config.yaml
num_hidden_layers: 11
hidden_size: 192
num_attention_heads: 2
num_key_value_heads: 2
head_dim: 64
intermediate_size: 768
vocab_size: 1252
hidden_act: "gelu"
norm: "rmsnorm"
norm_place: "pre"
norm_eps: 1e-06
positions: "rope"
rope_theta: 10000.0
rope_fraction: 0.25
qk_norm: false
attn_scale: 0.125
bias: "all"
tie_word_embeddings: false
parallel_block: true
init: "uniform"
init_std_qkv: 0.0533
init_std_o: 0.0653
init_std_up: 0.0533
init_std_down: 0.0267
optimizer: "muon_variant"
learning_rate: 0.00647
lr_mult_down: 2.0
beta1: 0.93
lr_head: 0.00351
max_grad_norm: 1.0
warmup_steps: 200
schedule: "wsd"
decay_fraction: 0.907
decay_shape: "square"
final_lr_fraction: 0.0
batch_tokens: [32768, 65536]
max_seq_len: 1024
doc_mask: true
z_loss: 0.0001
train_tokens: 265000000
max_steps: 5419
dataset: "wikipedia_en"
MLP neurons of a small language model. Each row is named by its layer, matrix (up: input weights) and neuron, and shows model dimensions 80-175. Each number is 128 + 24 x the weight over its row's rms, rounded and kept within 0 to 255. Numbers have three digits each.
After each neuron's rows, "fires after" lists the tokens most often just before its 100 highest values on Wikipedia text that the model never trained on. A number after a token or word is its count.

L4.up724:111151155101150113138074124141138136154145099092137131179121123149147064135154122121109113143155128109124064153126119130141111171088130149154132166100180112134072138094109119138158164097132085087155171142125165109137151114133138158103145143149063136095154136137147108128116136127159122130
fires after: " D" 22, " N" 17, " n" 12, " m" 11, " d" 8, " A" 5

L3.up170:122121136100076123156127099107139093095149102149162149113121111137135122117169103127129080119109130112141145179123122126141115149140133194111074073178140069111090140149120138111132125111083111144123138121134132120119131154103153079113127110093143112086155150145099138150136118180162116116
fires after: " the" 15, "A" 14, " P" 10, " e" 9, " A" 9

L4.up530:094116139106123121147076116168130126132134126122118152174084140117138097146120130115084120136105139134129095159169127163106130081115157137164105133163186113114152149137163115131121183088193129148116123113117163116162113120118130104184126129097139083139107137146096107171149141146107101101
fires after: " f" 14, "f" 11, " t" 10, "enn" 9, "at" 8

L4.up646:148131106120098158123145105144174124131124096157103195125134143145146116135114129147126070139150141129097100134090107141147123118133092170119107112170101116094083114135110116132126127153161146137123119112127119153129154112136134151132098077068139072084141125076095120139113123132123124138
fires after: " w" 27, "w" 17, " W" 13, "W" 8, " J" 7

L3.up316:135147097108098148081120176136124120144152124110142110159139121153152134157108115124104140173155154124117154132180106132139116107101097140127211137104146122125144136151145096111131088105156123110121128143138168150133131111134087113128147146112134135126080127119089168124165134136113153130
fires after: " s" 37, " p" 9, "s" 7, "ash" 6, " S" 5

L4.up50:118111133117091114121126092155151132107100165101121066120100153147148129160160124152119100083106098143159128138153075131136146161108156172083164164125110110120117106116132119144133117157106126092101137137103175098109124136096148102146101175125132127108100128079142133114133155081106082114
fires after: "m" 15, " m" 13, " M" 10, " N" 8, "N" 6, "in" 5

L6.up78:120136086124141131092099153112091166171086085132103102127121109083129101120140110094158120135118161164180098118101115105129145127055101141099118115143117145126133124112111091112116123136169087129098130136144119126088138113132117136158096150091139096153148126117149172163113145096133079130
fires after: " w" 31, " W" 20, "-" 7, "st" 6, " the" 5

L4.up477:161131132191127111118181169151135137135148139149085149071110125108130107122142099155113142138102172128139111075184116160122120117125184119159119113122107098095115127129103141141178131134128122154119146154123149124122134084118150135132179147114126210148092107126125153152152126152120115153
fires after: " f" 26, " F" 13, " j" 12, "." 10, " n" 7, "," 5

L3.up664:174136147147162171149109123147146162158100126117104123145101156098149115158136112106110100162089115101110127132112124126174139117101125122125126166114135096118089112102087114099115149130110134150092100112099167141115146125157153138091149150169142171178113119131101124095143159108135111153
fires after: " v" 38, " V" 14, " G" 9, " g" 6, " Ch" 6, "v" 5

L4.up538:152151108090109088160092160167105105091118104151110138125117150134128111127148125121127153107112128132085098094216119174128119121120123139084101098121135129121125099116131111105056115112166120132144137107121157109125132101117108122135171118166140140093132140162127142095097127112137132101
fires after: "-" 45, "eb" 5, "urr" 5, "i" 4, " \"" 4

L3.up403:162148171158108110127102159067143153128155141105153150164145115109141087147155113152146180112108146185163139123153108149089132130121163086118123151125136090116111110129114174129130155145142122108123106165157118106106105128125156094168132124104138127121130123146119170131114107080128137165
fires after: "ar" 29, "im" 9, "iv" 7, "fess" 7, "ad" 5

L4.up427:145128186131117128148121090094110114155113085128162112159144123150163160185142157136139146114149118107164141121102113176126127131123134079139139160148139092149120125130130130151126131142150086161158114143136105137131129166165110116122113174070154100128100127118132141166136130161114117106
fires after: " be" 15, " st" 11, " d" 11, "art" 9, " stud" 8, " part" 6

L4.up663:151126109110131116113117090173129143094140101148155132140107098141121122221113124163117107122132124102123154119170100137135137152144150141146175099103141130104131120102074139090134129155124119093139114161164111092157143133169133159128155126105125120125136063148119117133159125131156085086
fires after: " d" 16, " M" 15, " m" 11, " W" 9, "he" 6, " w" 5

L3.up326:172102166178164129142169114142109136136116132121110145110115124126112094147134127117094063152127150164143154085118106148143122135160110134137128171087077111150144147086128090105156181108143107134139145118097122157115107076124134115142172118125146111142118114135176139160111130128142102143
fires after: " f" 25, " w" 12, "ow" 10, "urn" 6, " mov" 6

L6.up276:153124158140115146162143149122118159142117116171119130134129166135144105131127105126116150141131132108121135099176070118151127141115115143117112141104192172128142102128134135132100141134178119124137135142135119111159118186142128127129131154166149110100118098106104124132156129120124165121
fires after: "s" 21, " S" 18, "es" 8, " res" 7, "f" 4, "as" 4

L4.up340:114130094130129155115121135126153168098134085079123117118101124119111102131109110121115134134115135172132131093142121104181116139107119115147121115125085093179154136087106161162118162120187140129149085136153141119161135143152151133099105189107129092118169123127141136140186122090121124128
fires after: "g" 14, " g" 13, "ch" 11, " off" 8, "un" 8, " G" 6

L3.up472:112162095150168141131134145159136120135099143149116098163100144146133138115173115161085132119122132119116151131117169116116141141119106122158176164123098159140123178105123159122157100152160103145092126153126149124120090118176157112155121150141092103133117142105118159114087133127153093105
fires after: "re" 35, "art" 12, "er" 7, " o" 6

L4.up665:102120190141130147127121180125146110192098101134122127101106108114104107157117170136113142154114146143142119116105101105163109144113132145062117160103144107128106131121120145143133107126105119141125135144124099153130080130111095151108160149107145071111133157113120132133106132183145100177
fires after: " L" 28, " l" 8, " J" 8, "L" 7, " en" 7

L3.up381:189091120152171106081147153115145145124115123128114131097140107149128116079146136133147108144143104158112146098101127123163144147140094102153103122132099100078121152125132113092157101154136109129089152088113121112111121113138136103143140138141132088132123096121110118118137136150137114157
fires after: " comm" 19, " ad" 18, " est" 13, " en" 11, " ne" 5

L6.up142:182125145156123118092112102139138071140093145123146117139127138112174158084156098139142098151121135131129168141154129169072115130130100133163108124121122114169159166127135098112095109117121102107068145123120101130132114157138151123104119136111158126137145114159157138140125139110113117114
fires after: "ol" 18, " Al" 17, "il" 11, "l" 10, "am" 8

L4.up230:143098138109134123154104111180129138131098124096123153115143097150110143131139134169108149106117172170109106163134139160104106106121088129136176148162091150125111113151094102119127190157161118134149105125143129112098165119126105088140113112133117122051126113110173177126122129106102116146
fires after: "m" 24, " Ass" 11, " w" 7, " W" 6, " Comm" 6, "em" 5

L3.up755:169130140124164112072081127133123112134095092121140150090090092120121126102113115141134139131152069115101147132088114132130116124160114150131087119099135131125143136126131110145083155144138175164111152134151127101097121102143102147109087159063153182148118138121112145124110133091117106149
fires after: " M" 28, "ab" 8, "p" 7, "M" 6, " Mar" 6

L4.up214:159130123149140101082105111153120131093114142089114159165104118113142142087127151101127166115121156149110117133136148141126152120116113104146181114122152093104112146130137126122145132164121117157135108079108108139085109104124157097147160132131174133118093112112086119160156143131110097153
fires after: "1" 17, " f" 13, " cont" 12, " B" 8, "f" 5

L4.up575:147130130108127165114164092112095137170131112124116170135101129120113180110104124128152137148108137132175080114148107145126086114123149123167144159141144138133178089129113114172137157165155172155139119184120119126146119122091171127125169108096130122111065136125134150133130134095110150152
fires after: " f" 24, " F" 12, "." 9, "7" 7, "6" 7, " se" 7

L3.up722:103122123132081105167130107143138117116088129138116145121131129134132120177155158160158130123103126107138116194122165140104128124190126138163082096105151133108127166167162165162107181129141073148151167135143139136093126129140139129137084123151131099121161101099119094143131140118124103088
fires after: " A" 31, " C" 13, " T" 13, "A" 7, "il" 5

L4.up327:128138139145129126133115104151157125144121128127100101123145149105137074115132140099169110132126157141139087138085104145132145116124126136110133114102144094111147143092145185132105114112115130119115125102107104135090149135129118163196157163153121168130151092087106091114126111087155120155
fires after: " pro" 23, " r" 21, "ri" 18, " R" 15, " Pro" 7, " re" 4

L4.up20:091077138129136137151153146157161153134125138166134090128116109135108076093099138131125113174131122120175128144114132119126154116103169169147104091136128108146138130161163100149168120137092145141164116128138116150096107132119150157120145127057113114102134134163137174181134125189128113110
fires after: " N" 18, "." 17, "N" 10, " r" 8, "-" 7

L3.up711:119120146083137145098102148126082136161125134125109134106137119134123135140140098118108144140143130124145104129147091140145131107118123134084125127134128145160120126131125120105108127154068148147178104147085146100149150104128124142066163112148146141122107121123100101150126073137139099186
fires after: " S" 34, " s" 11, " sy" 10, " trans" 8

L3.up301:143146158135124122154140150121099130152127116123100133092179103117133087113135155125072104092158167109115111092148109150138157153069104161156102124163137109037109153112085109111169161139142153098136144096134132115096118159116152136131121138157149105111131130143108141120119165140168120135
fires after: " cont" 22, " in" 16, " f" 11, " app" 7, " con" 6, " comp" 4

L4.up702:134089131122120148163131110143103157167107154120071124129154118150113137135108130098118095097138127123143162113139162128139135156087095134117135118143085148169121132156117102116126105068142119151115093102179143148089158150134106083125121153153146147108126108103172129182131162143128088148
fires after: "b" 16, "st" 13, "ill" 11, "l" 7, "in" 7, "s" 6

L8.up15:171150147168118109131113140126135145120108098103118170080124140150108083102129113144114092092131144136092135094142124103131133105139148124142120139134110107156088089154124098114129140118117163103154120115150156115162119128130157150122189118131137147137164154133154140116101150132131148133
fires after: " the" 15, " a" 15, " A" 12, " in" 8, "S" 4

L3.up487:139104125182120154130137133117118157140115180116145158143145161146141083111108148088112137157108150093130158127138079115165131091120162123196063124135143161154119085123123110144107131119153136120126131124171109137103134125117091116125153137145151137139125116145108126134164164147121140088
fires after: " st" 23, " a" 12, " St" 12, "G" 8, "ad" 7, "er" 7

L8.up160:062089180154145123112098120086111126137135120111087115140100150151121109117121118137143171120109109133161159134143101140115149149111125138142115129122150111100142133134166103119119093142151113131134156121113145128131112096166096156153172160136127124092097140158172134111178129140156098141
fires after: " B" 21, " T" 15, " t" 10, " " 7, "h" 5, " w" 5

L3.up734:131113102176125165139139138153122120129126111093134100109093130164074127149117199117085133099122091141138102128133092074132134111095138101105154140156098109109091098143148169164098116133113114130190120121092155170123134092137168116156139121104179092130095122131139133103105144126137097116
fires after: " f" 26, " pl" 20, "ar" 9, "ir" 7, " cl" 7, " Cl" 6

L3.up492:142124119122075147163085118178138127142097103156138143137108154152112120112122142130177151128116124112106145124154100091086126141142121114169127098115134123151157119150118144168170116084144100104126128101123095125090149161151151107130128134131110146088144151146121118081159110148086076119
fires after: " a" 21, "A" 14, " I" 12, "od" 10, "ic" 6, "R" 5

L3.up328:104149132118102125134131143151117149141118136120135159137123153077124120132108137137071166090138115137171166075127155114113165150153101122140134141131116132108121102114146137131115082115131149111117104128167143163122133125175104146102116117114128105161102121149141156126148133100144138130
fires after: "ec" 25, "id" 12, " in" 12, " out" 8, " In" 4

L4.up354:112122131194131169157138103162114105157108096133117158133110138121110130108116112147187132126123156138136118129164180115137100128126126128103129100137051081146172158104099116098143179153156119121134135116152128125086150136101104080152118141121146135090123132166137129140104157144096125112
fires after: "l" 15, " L" 14, "st" 7, " St" 7, " al" 7, "or" 6

L3.up304:128136134120146136155124140161116083142125153114093165134150158126153112157150119107093167149074077156117137138114128111126138097120125117155130188141125114117155094113102150127136161088126115157133163108175112111111157126124114121109117122114167149132111144123103118126111121143149148108
fires after: " W" 18, " w" 18, " L" 16, " St" 11, " st" 6

L3.up754:098116165133177150114112165120096087147149102084113114108139116085163161067108075140130149152139150161140138137153087130142158151136108157113122145143180104112149143129109169095126146178149081182138149132124124169173109155116123141134125097142120109146134141147128134117154108120146105082
fires after: " s" 29, "," 13, "ers" 8, " (" 7, "\"" 5

L4.up171:134126127157104112101093149107147126109115138120124158136111124118140140158067140131150097135147123117131109112084164181174148144096126125168148147126111164124131114096149119126104132136108136165157132128126120138090164108118134153113121115152132098086109133124153117121131145112111127171
fires after: " de" 14, "g" 14, " g" 6, " ch" 6, "ap" 5, "v" 5

L3.up102:113124160145110118127142103128155104125131149147156157135117110107113114137160120098158178114103094160151127204181156126112127128125172093176147096189105092111110085158094109101129129101123085131134130144147112134131112098114118099102105101145128107104142084146104143128102113107126118128
fires after: " A" 31, "A" 30, " a" 10, "ar" 6, " an" 5

L6.up606:127162138107105138111131081158112145135160149159106130130166163071135112130128118118049100155124148156118144151152106121138151145108130131153120116132149110110129108143118139158164155127138158114153108105128172138129095130134118102175162129155094109112122092106176112165141142118128138146
fires after: "om" 14, " cons" 11, " ex" 9, " comp" 8, " in" 7, "f" 6

L3.up457:116125144153118114143151103130146157119112105136128113095111124145145131176102130166140118118165122149130088133097091151161109051117150136129122144101150108121150112141128154131117129176130167121172135129120112134161118152121129147134147132194173130127099158120140116125136130138144062097
fires after: " S" 37, " H" 16, " p" 14, " s" 9, " h" 6

L3.up388:120126115123097155071162110140114139123131129103155098115156097145136164077055128121086149113119149161171108131138159148102105162122159118130087101178162107104157109110116128176121115114115114145150135156157108118121147125157115130096120161138095134164100140127136134105147185119131066101
fires after: " m" 55, " M" 10, "M" 8, " B" 5

L4.up438:121107106149132128140146119126125115071103146124120087092188094122125146131100133122151098126133142097138129163136106086112153170128156151124111108160119129159150141094113155104114131134106132078063129114152132143094169134149117103114159116105162092105129135111069163140145172137141146164
fires after: " l" 20, "," 15, " g" 10, "s" 4, "ers" 4, " G" 4

L4.up369:120138113163150138156092145166121100122126122192123132179158127143144094121095135100103123130121138176117182099125152119119083077107114130137130119109070096137139164140089107156161166150136110119129152135124104107125119146134153149131156122133087099096126146147105095092099149108123136097
fires after: " v" 19, " r" 16, "v" 9, " le" 9, "av" 7

L4.up497:132113102154127126139134104138150109090110086134142094138121133120152170134136139109148156160111132121122161119082122096179131114098104100117124146114146170094092121081137118117144077121155130101110139129152117110123104121122183126162105175141153148160139146167157123108114116109191109147
fires after: "ch" 28, "b" 8, "h" 7, "em" 7, "erm" 6

L4.up428:095113141089109128105166136142138091161091163138118085110142109139128115129138148147132111081125142144158102137118121120112137183084174085140150152083083136157136140092166110172155148087114121091139137121097070120120172146129120102149146144153130139142090148133121101098148130151187095109
fires after: " M" 14, " m" 13, "m" 12, " l" 10, "H" 8, " L" 7

L4.up463:142171179113152070131133115104136117096120143159122154147146162165149154147124140096126117112088129130116105121172145112081091110133138166151149146107127134170162142145095141119126133164173073151128110121105148137126133125122182149088098116173115119163099135148148128193117142132129140155
fires after: " " 22, " d" 19, "\n" 10, "ite" 10, "-" 7, "p" 6

L4.up594:116114117128105130189168139116127098098160107107139135097177079151099135139135171117149094169106162163136156105108171149118098096153131107148083104161118146157110143153117135142125119147087130164142107136116121142129163125142160176117112145132178124149098115153091122140149083136152119114
fires after: " Le" 13, "ra" 12, "le" 11, " pe" 9, "a" 7

L3.up690:125130149147135157174133114148105118115150108140137131094160111095137072127113145134101151098119142114163121092106135133196116176114082112090095102145095120115145093161150156136150165152116130119119170129129104131120130089143158126136175153108167142143099122118137162099122136128121155074
fires after: " c" 21, " C" 15, " con" 14, " ac" 8

L6.up65:144160149081130106133148145135167102111091131158137084153113152119160135120112133095157113109122131126098113135121082100103094130110139148139111126124124131136108161125121103133073171153121115144139130137102102141145117099100110133125091117114103145149070104149131165085145156143088112156
fires after: "\n" 54, "\n\n" 16, ":" 5, " " 5

L8.up651:115135163118114160135133154117119124148163141101097138114178123123136119123142133181089114117145094117116104102115142144190124100077126129182107175119144119165108138132146120130105126154124105202120124142109121058118107120127142140082140116118151122125091070147105107095110128152114094193
fires after: " M" 27, " m" 9, "\"" 9, "h" 5, " G" 4

L3.up582:107153137114107159105109140122123138178145123092152104100102127128143095152140133185139147106111147108159121116112094119104112150133125162104174125117128130115112122115116152125142128143083122129117122142093140154075102073152131181134100141123148161161147148089126086160157179091163124140
fires after: " " 22, " w" 16, " W" 12, " to" 8

L3.up695:119116142116132158184095147140101088106158127101094117101149126164069140129150156114135152105112119135180075130129124100125131138148167082163115101131125091109095130147150136097144144116119097148092159164166142115095110131092154177081120123148153140133142116115151129144188133151111126118
fires after: " R" 18, " P" 14, " p" 11, " M" 11, " r" 11, " m" 7

L6.up319:103139135133088095150092122122152124128112091124146146142097129097143126136103102148163106153170116106069157149133116143171122175170104150104162071130099144121157162109102057144141129162141107127080098141111149110133098157093133105149132112169087116095114151147140118120135126133138121141
fires after: " " 26, "il" 9, "8" 6, "ed" 5, " =" 5, "orn" 4

L8.up737:115201133116141088167081133119141084157109106088144180122136096162109145114105119119086133160139161111116097161088094136164126144100180164128130128129135125117066099105117105110128145156156162093118143119146146142085148130152116129074155108166119108105165120153143167158131156146133116155
fires after: " " 20, "ev" 10, "per" 10, "et" 6, "ar" 4, " s" 4

L3.up726:117079125146126103156121145164153093133084090134119119112130106129130126122141159115098138140123141117123096149171135139132113134106127124126132124130146115140124123143157129122150075142124163151132116125092119170107111105108134147124183114152128157143073104137114177107117121143155121088
fires after: " f" 27, " o" 20, " F" 15, " en" 10, " ex" 9

L6.up397:089077120132097109134131134129135160127111097139143134138107103129118134149087143131076173074102136136130168135132121157126110168133156143173117091124124152137081130117117107152109099161133070126089142132131141151099155157139119154154150110118131152067137133143079113084112168147154107074
fires after: " B" 18, " M" 10, "in" 7, " m" 6, " w" 6, " O" 5

L3.up420:149097118147100128087128150086137143137093148118124107099125153152120115161096150095125129091146141141094134162095094130162084142143146128140139167100134145156124087148118161101171112152136081149121137090158137080119142133144117118134127131119129143116126129141148149140163125134126101112
fires after: "\n" 30, "|---|---|---|---" 15, " cl" 8, "." 8, " J" 5, " |" 5

L4.up710:070119130073126117075153135126129132098138081144119142123094102126144142149120163096126136121124125080136125094156109137144159101147128135103105128153121150153114116136168162170134138157157105153115152089134127128151120140130110088132089139091121117133121101141113098128160113115125132122
fires after: "p" 43, "ff" 8, " sp" 7, "est" 7, "ing" 7, " Sp" 6

L3.up53:143144107168121137108133098142106150108093144147127144111118146126135148127138124111099160131112132167105123104137141131136050148151127086107119115142167102180121117141143130141105108088070102133122133116141076130076113156118122136107124136171137142130167094146132131067122154116155090148
fires after: "ort" 20, " m" 17, " p" 6, "ap" 6, " An" 4

L3.up67:107133117150116144106147136108120128173154089168106124142164129105128153076111180093120119133148089105135159130144118142133143141111125116126142108142113109121151158123094144131133191085115122127074125118090138126101156153107140150106152133091172100133117118125118152102100131131128142119
fires after: "." 33, "," 19, " I" 5, " g" 5, "el" 4

L3.up72:109096147101108170086094155167149086136130144107141072121104106171157137124136109123137131113098146127159164085101087125138166135131158123089166118062166088116101137098151097102118144145127128133151130116138138104139164153136188112124133144161130118131143129105141130144131137147154087153
fires after: " s" 21, " S" 10, " In" 9, "S" 9, " in" 7, " E" 7

L6.up587:124127121128122181154125102141182118159163131137128135093178127106109134158148114122137123111140174129110113103123121134139129107106117068162093118120116125116116125132104161190135123145156136144142143164159122132154103151129098143082115145127136085123074129120126124127166162148129175118
fires after: " G" 15, " C" 12, " P" 10, " M" 10, "ir" 9, "ch" 6

L6.up108:105095134163129151159112163136155123139144110101117103087114122138138130129121138119161095114160077119093125169154109150170090101111149166144162168137108156132126153095124103148161131115164091118170143080138119154111143133131155082124153127106142106089181146123143126110135117206158122110
fires after: " f" 11, " bro" 9, " the" 9, " n" 8, " N" 7, "it" 6

L3.up470:164138112113144170129067124144099147155105143162159131149117106099150136119102122118112158121137134138139135094136109117128072081135109115139095156157135158148131157126127136160089136126113154162103121174139113113138150093136139101166143124151135157129107131121159088128116133110127106132
fires after: "0" 14, " h" 11, " am" 11, "at" 8, "ain" 8, "e" 6

L3.up351:126126135168122131111130126131081094113114131122125111120112165132149112133127154094136089125077137142104123107130095099173098077134130120163108168082087157095119154156114159157114098155146105144101114144144162120129069146132113148112135128134153087112081136138136141132099133122144133130
fires after: " F" 21, "ir" 10, " f" 9, " L" 5, " g" 5

L6.up367:126145138195184132127166126142134120123125130109160079146116109125083153118120150114172164147135133153106136136135096116127131152143167104130108137144152138113135142158121152165181153111105154124135133171145123142123173189099143130138154114122136121117165161106105085137168105114108139123
fires after: "1" 19, " des" 7, "res" 7, " dis" 6, "7" 6, " s" 5

L4.up404:115142120115116145173115102112071118121117115135124099161120166146106142142134169093139087082121145112144150134110138168148107105145139170159114169102166134133140127104152158137148111085143090118136097137133137103127113095153148152131139137106123077109142137162131173191133163175136132101
fires after: " L" 20, " be" 13, " do" 6, " w" 6, " d" 6

L3.up279:140131110140122152129119091134115110136108094116088166119107168121126129152152141137107123136114126133151125110126103130151155090077086116129142138086145108152134129116149167154157071146119114199144145132134151153164127156146143139115121102124157113119115132146105125104115151116115135133
fires after: " S" 31, " St" 25, " Sh" 4, " L" 4, " p" 4, " P" 4

L4.up132:130113151100151115130115106132127115117136089112091118157144113138133139101102139118167117154111146141157123153170121114154115122120124181145153158169088146088141110111169145152147138133170154139167086153114113127169148113114110090102133178151118136104112158131107126129121163101122136108
fires after: "t" 19, " l" 13, " part" 9, " k" 6, "r" 5, " L" 5

L4.up44:126167096110113151148089131135122141131131098147130153126130122155158168117105130129121168150141138126108103167130147064131114148116134133088116141140114123143112139109106116156111113101157124135112140100142088098134113152097130112158118171063128117115146126140143146113114120149147158128
fires after: "ist" 14, "uth" 13, " an" 10, "ct" 5, "st" 5, "os" 5

L4.up33:123148148084129123139093146177134141134109107117122123097152102072137146156110121127123125110095115137118146174086101150153090155089164149130092104153103087134185118165097082138147150119119142137129122124121117170128195133109161094160076104114152110121112157136195144139127121131148144097
fires after: " C" 14, " University" 12, " =" 11, " c" 8, " " 7, "E" 6

L8.up667:095130134126105098140134141141124096171091107087086092129162131091080135133142119068117128166126119112102153097130133160106165091114100126125100079106161120129128146139120114134126170147144151139145084124140113099099133124148118094110145109178104176123176166124119158123098130126115139119
fires after: " " 80, " (" 5, " I" 5

L3.up402:096122143118131131080106146134170098096120083122093155150160096094137091143113131113121128156151124131134140096122135133133103107105106083101169190093142117100103090130147143092131173131111119103155154096117118131123147150104107106151124144161115073127133118122159102141156127155122090098
fires after: " m" 28, " km" 10, " rec" 9, " sp" 7, " pr" 7, " Com" 6

L4.up493:153111132123148117094142128140122161115107147124129130054153099126088163137125158131093119098139090154106132151119106125072124147122123120153112111127124115157106128107149116096112149085152151159124143158145071129137181111119174096135131133144145120116157153138130131163119137107143141129
fires after: "ic" 17, "c" 12, "in" 10, "s" 7, "iam" 5, " University" 5

L4.up654:140134142122133112103111087110092154150124148060126109100133140154149127132100167120125146109100121122129111129131107141131139170104121165189050131155135136124112138123143097120126129166123173132122137136101132147135124113170125131116144118104176102126119116140157143133124097121130108107
fires after: "stit" 16, "el" 12, "ec" 10, "ol" 9, " Ar" 8, "v" 7

L8.up430:140108140127166111151134110145159097133112110126145090116145079088110160078103119126113120069095151100081132117175129128134105087098111147129084138123113149136176143067135130146146136150169113135141142132119101112066126176129116118069122143079132110105096143102135123127090140101163136118
fires after: " l" 13, "st" 11, " g" 10, "ch" 9, " pl" 7, " Pl" 7

L4.up361:131149131162143126175106100092096110126119112126153115148144135154154129132083126101098122159109135153091150136145123108143109118135163173151099159127118124086137152154134063123118128131182189109109141121105113144152111123119099182133140108131088122179160152141086156094159161114135135105
fires after: " al" 14, " l" 9, " Ar" 9, "l" 8, "it" 6, "el" 6

L3.up110:099111178148098102149146136151151156109167053127163108157104131057131140122108130140148097156098124095115079129100149163142093135181155129146169103157127089159137136127095112125111126073153133119098154100123104168107114131127168144141154145132154145137125114175105135131105116164131139093
fires after: "-" 21, " I" 13, " b" 12, " (" 7

L8.up452:133151146105159096103099137130147132115105129132111149146123114133104156132135144086162100112141126128161109152116135148094100122141117147139142171103143114149110120118142126107100133176164119125110111115089099125083148164109143109143142112119143140161125100110105101146166163121104097157
fires after: " " 30, " |" 22, "," 6, "\n" 6, "and" 6, "al" 5

L3.up281:115116117106141104122123083137165110142158110103164166091152137143134113167130124081113116118097125146123127109104149135159102083130122099112165107158147096102122073124111137169096145105124122104142128132142084103101123111112109135097107119111127150153168119145099100078132132185125136131
fires after: " w" 18, " P" 16, " W" 9, " c" 9, " p" 7, "M" 5

L6.up623:140119128164111094155099125131164134149131126115174137135154141159164119135122118118109170148118122152140104119116165105131153126140142115090121120083107181104093138090082156143139135161142138135158154156139121117154157124156126127130099124109122133096151140176143145147146122126131099097
fires after: " bu" 21, " M" 12, " m" 10, " A" 7, "ch" 7, "em" 5

L3.up454:135094124146147132122101114149156182144116155124106175112133103075158098134078117118145119098120148092118096159137094144144172127146121155129121143106127100138179164140096147111117147116130124157110110125135147135081158146151133162084134134138093119151121164159126122079126102108151159130
fires after: "-" 50, " pro" 16, " Pro" 7, " H" 5

L4.up257:168144140109135148129109131139127130093150100148133116131136150175109138145086117110090127098098138120169158104132130156119125125117098095150118123158132130085153153097151110099140106122125117150168127133165106118107168101117123119093123108147141154108131119123124164126106158093167093121
fires after: "um" 28, "m" 18, " M" 9, " m" 8, "orth" 5, "M" 4

L4.up652:110121162128132160154148114106087155107112116121119116103128132121112144134105102146078111145109103144117161120151149106142152124129143095165132139135135099141147171130136177141129136162175132101095157122068160141115120112146103114111120094139105093158138174155107159165095113113106138123
fires after: "uss" 17, "g" 9, "in" 8, " o" 6, "er" 5, "ig" 5

L6.up168:113122145114172132164136146144154120129144164095092126082130134149136122102156157115144134084149099142131098103105125120146128181127100108122073166128156130081110136106097104178081122133097112135139141133146103089119134138128158098149141134071130112122163137183068118163129159171135111154
fires after: " J" 18, " fl" 10, "f" 8, " f" 7, " l" 5, " K" 5

L6.up748:165159136136135196094087127105113114152144105142148125160103109131110110120124100108131142119137113170150166122081091164165120095113077141126115132127167114120127131084119116133109175150094144102117133107104072140146108097168129138127136061132135145139127147154133120072122141147164122137
fires after: " " 37, "v" 7, " v" 5, " And" 5

L4.up239:098116141135134075093139126087141102131100117157102110130126119128101082175142107143123134145160160127113073095113097088105144120127112172174102151136148109110152161130111103145131118111144138135138149128148133141165119101188128093165138141114103118127129124126130101124162091135099107088
fires after: " L" 15, " r" 12, " l" 9, " ex" 8, " Al" 7, "al" 6

L6.up574:136126144138151131100117075162108093098138119113104171097134151109103157145145131106108143112122127120118152131137130115130119156163141145148119073105124143119136125132161127136182123099126160146136162159078122113135122070123145076128148126143191098117113134173139126166165106157115146112
fires after: " R" 11, "i" 10, " V" 9, " Al" 9, " re" 7, "er" 6

L3.up534:091140138176098163159137152100110124172107134118099164184105090140158132108153109171147143117094095155141134134167127110135125179113118157136130114155160108144140131134157159096134162115151122106139133155122139095091121109128108130123127116103105133135165139141112128135114112151117126105
fires after: " d" 27, "ed" 14, "ar" 14, " T" 5

L4.up699:165101147135170176125089120124124140113087133133115118150126132102115115145172122154119123135123149110096142089146109104129127127157131133091154127159102119086130122142099169149116153109132121113085137152151080095125124116140117137126070106098122134102154107144159135138107117142123113134
fires after: " w" 32, " W" 8, "at" 5, "ann" 5, " gr" 5, " l" 5

L3.up220:130112147114133159129141151193115106129115128140128130142143129104150128126119143127159153105144164163158148099086134145154119105159148112101196159175090073132089151161141154126146113138122104133110108143157162109070092115172125102150101113138142066076120121137111115125128201126119153098
fires after: " in" 17, " b" 16, " B" 9, " In" 9, " l" 8, " w" 6

L4.up59:096126124129121117133132154090091094177104101120139155101117116112142138089134136101109115147118170120121113125142133142128116159126166134168119091148121131151144131158159108140103111138116117139111162142145140108131130075112147161139126158138147125213158133166125139120072124176125143152
fires after: "-" 24, " (" 21, " " 18, "O" 6, "(" 5, "ouse" 4

L3.up132:116089115122107150099121123122093151125070127139179153140087073146138121112118142083138132151097129146149137094133136146102116136144202117136139137161121137117145170107116127138111132157132172146144144132090144126120160144138070136145108148144150077112138171119082106147125100118099094161
fires after: "ot" 19, "ain" 10, "in" 8, "ed" 8, "ut" 6, "er" 6

L8.up369:121079137117148120104096118111136092095093112123092146142144116163110145087124127116090126131160152119099107147139118149150125159131169129167148121117176146117137114160129162150172149148147114119154134136113130107139127057104116119173133132110179148110097095090137117122106152152114115136
fires after: " |" 74, "|" 15, "i" 4